From a checkpoint of a small transformer trained on Wikipedia: 9878 steps.
MLP neurons of a small language model. Each row is named by its layer, matrix (gate and up: input weights) and neuron, and shows model dimensions 112-207. Each number is 500 + 40 x the weight over its row's rms, rounded and kept within 0 to 999. Numbers have three digits each. A neuron's up and down rows have the sign that makes its largest values positive.
After each neuron's rows, "fires on" lists the tokens most often at its 100 highest values on Wikipedia text that the model never trained on. A number after a token or word is its count.

L3.gate469:472490542452493497491513436418491487554578458462505482579495498413430474448549472492499522492492488549559545524494493498483556451503530505393517565526561455544500517528517559486561495483528426465538490530421434538538478486522470547468470514445474434527525486517530592451532476561513436594
L3.up469:431547492512497508541443540514486468479423471488498497525496484530517495509478433528448522546475483479560540438507508458496543530528567489423587566482553450466479504526526480492508447503474441413511394453456478506538503466482469528553508517505461498479587446515534519475509465534469500546
fires on: "-" 28, " to" 27, " –" 25, " -" 6, "d" 4, " until" 4

L9.gate560:511534489457470595456497484493479468503544553523536549564509521496415484509460486471421468391512582529482472531442538475426573538552500517471509513527506454506511534490533539532529450506514518547448437495517512549514476539491511487469488482513447495491477463506526549547503446547534525525
L9.up560:504545438515491485529478482550491573419531495494502502423518509516476513484513420515498569496503453507600470529576453479476481498508472445503565557473501555496506387486435515530510410447452516515537542539503477535515502535529465493481436420440529497514519436478474453510505540485461524503
fires on: "-" 47, " -" 7, " Bas" 5, " on" 4, " re" 4

L6.gate68:549512508462521410506502418594553495499531539547545480488539502459502493487484500451538487483509463501495491474537420519484538491491512514447481500545442468503512536506503471474496461517492519543430506525504562466518492601481479455533512520555555510509473506456518562605482507559611590484
L6.up68:473586502526506450516566546521468466493556535504514476510506474418483504399465555483563552559474456499502488464548502557477567514479511498535462477541449510489421546538436531581511452432408505501487490393490506510559446438476484518493509478403470427508570485446473568456494440474504487475
fires on: " comp" 22, " imp" 16, " app" 10, "pp" 9, " emb" 9

L8.gate7:552540484489554505518557480437470507483496517540524501559461502543511489540508482519442519483452540505510463565584494571482579537487513527487529477450497513476548510468566501484549528529505491466472516532537507485483465558538554460544449466454480524453468425542583529560483445491526464495
L8.up7:539507450477457465491462492377447540556501579453519484572473562581482498444496484443477520445425481458535528439540500548509535539524458547518548536492571560545455456543438516541546528485513437522535458456466454535502509500480486484514428458465481516517456477593490532506459453484513505534
fires on: "s" 17, " -" 10, " \"" 10, " and" 9, " on" 5, " line" 5

L2.gate236:508495527471506445495563495519520555559470447543520502509593559507554492517498550445531503499479473521539546450479457471487532562506508463447415492483536529407486515465488456556517541532547513531512532546482524527527508465605471457520512509481462515505435478378526523442541433539508502486
L2.up236:468432504423535457463546568541596511501452495462493473497482537522514493582458536573569469531538501522458477499510534465510531587538525448468464551490548461522415408477519580534517391480421502462427459504586499539491488474489515497551500495581473493513502512468435556535510500488478500456
fires on: "\"" 23, "'" 21, ")" 20, "”" 9, "’" 6

L6.gate189:473486449445517536461462514525583459461456506568466472411459550600499485447510474454487531538520490484530527487491485514510493506530503533496525518527454568510551588478510483537529555445481504434483492470502503477492485502519491523479469458484520407503469535503556530496588574468529589492
L6.up189:551521506488501486474533540516534537474590473472494533467521477504508494541555496513377508477467577428500544550572613536444551527478468529474507447449473476488549558515475542533472498552408503544469472567453529467540480485499532383507478527462466535499471401542571496547426542503486514479
fires on: ":" 21, "-" 18, " of" 7, " was" 6, "." 6, "{" 5

L6.gate308:479513449438435592479557487584473495422467450504519493514496486517523494455515512470458496420517545528487442575483485508504540547569501554510434492504443547534532488484490533472528492526559497571471511515465538519531479433524553452457504507529514465517498488571515465431485447535545538483
L6.up308:405483508556498438501471543469449511467478525493558417491542480504490504461443499554484542555473504595472472498500466535523563493540528553480544532480566540520626519607516442484532509532446456496491454514469483498560522487510499491465507496466533448501550456445503536472491533506395491459
fires on: " on" 54, "-" 8, " Bi" 6, " under" 5

L6.gate230:554497488464562477531521544535555532536495439437504447532517560568490482490542577523527458480473504512539525559514510497441528576533480535536494483567504585489470535508444538446523512522452472525472462501478544473504521416470530505485481573451490536478468463482503503486564457559565481471
L6.up230:495533461516509458564530512518539544498483442498524468498516533541498503429507512533592542507515509415544514517521510441492505544419511497520454556538505455525450493516422446560498490538496552477527450528439506477575545459438458509588504468456466437464489500450500529531514431555552504499
fires on: "'" 51, "’" 13, "-" 7, " |" 5, "ks" 4, " to" 4

L9.gate122:528468485485520504514471484555496425554480529532515487515475480502495485394488503558506503513502481500513495469516506553549498529490535514496452489434518536491527477441458489564497429520512561446522551467450528551509528506482494472425445484451508447507504570550480499478506565519502464470
L9.up122:526510455470562441463508512496482491532436426458515481480494490539503503564487532481483506472528455522504533540538516488526489542496502486410541489419503532436619506542442476476516479464485580510478556559428481496490523497515521462530538465499450444577503443505491506529539528499382522465
fires on: " Ha" 25, "-" 18, "ri" 5, ":" 5

L9.gate77:470496576504494622476520504469503460479556444469461516521468491481455490417534562534434462409496474501497567525520511476446496524480470513465505464491470481454507523577470532460565495533467489505527490495528533498473557434505519558455509596570543466495596448557508578498500547487512585426
L9.up77:512474488544598442583434519470575496504453499525527514493478476446499496504500536467499545515558526450493545447507515485516469591412495525505521449528400540516534466444452566473488523447437559479510466493479442481485454481453451503488532476534483470533506457508558534565552461568426456543
fires on: "|" 19, ":" 15, "-" 13, " |" 12, " (" 5

L8.gate144:492498400507526538500528464465535541480534540479515531557506485546491481434477482455517491475494486512483399573496590529432447536534486512481485542607486443510504438512498488507547527478477530484439498542447405509461548465481527528540483512515541485488493509552509557552489560506569516474
L8.up144:413473463507550512549539514532523500521523571455471452488489530471466505485544472527537467465506482477468505454451472495567480465503505535513549481552390554545495515451457451466465517529575530402479536509504520505521509466567485552536522538521543450474463413479499540422507531495527493520
fires on: " |" 24, "s" 13, "|" 9, " War" 9, " Women" 6, " the" 5

L9.gate422:542526473488547513533545552540505487549539461567483544484500540535478475508534452484484506503525525445521495539570441476509471552533474433517486556571445458586447498458460469485509477444524512467473498546455480521490555516507491514452474382448516489424493447543478591491568519530565540511
L9.up422:541561531520477473526511423500555536468579456495504421508530572393512502527447481480481474479460532438490491474453478489499500434443493480505562450559511510495462467516457514497451550474509519504467526573540485441545511553477463494467510443466447520532558500472530473490498586469516537548
fires on: " |" 45, "|" 14, "s" 13, "m" 5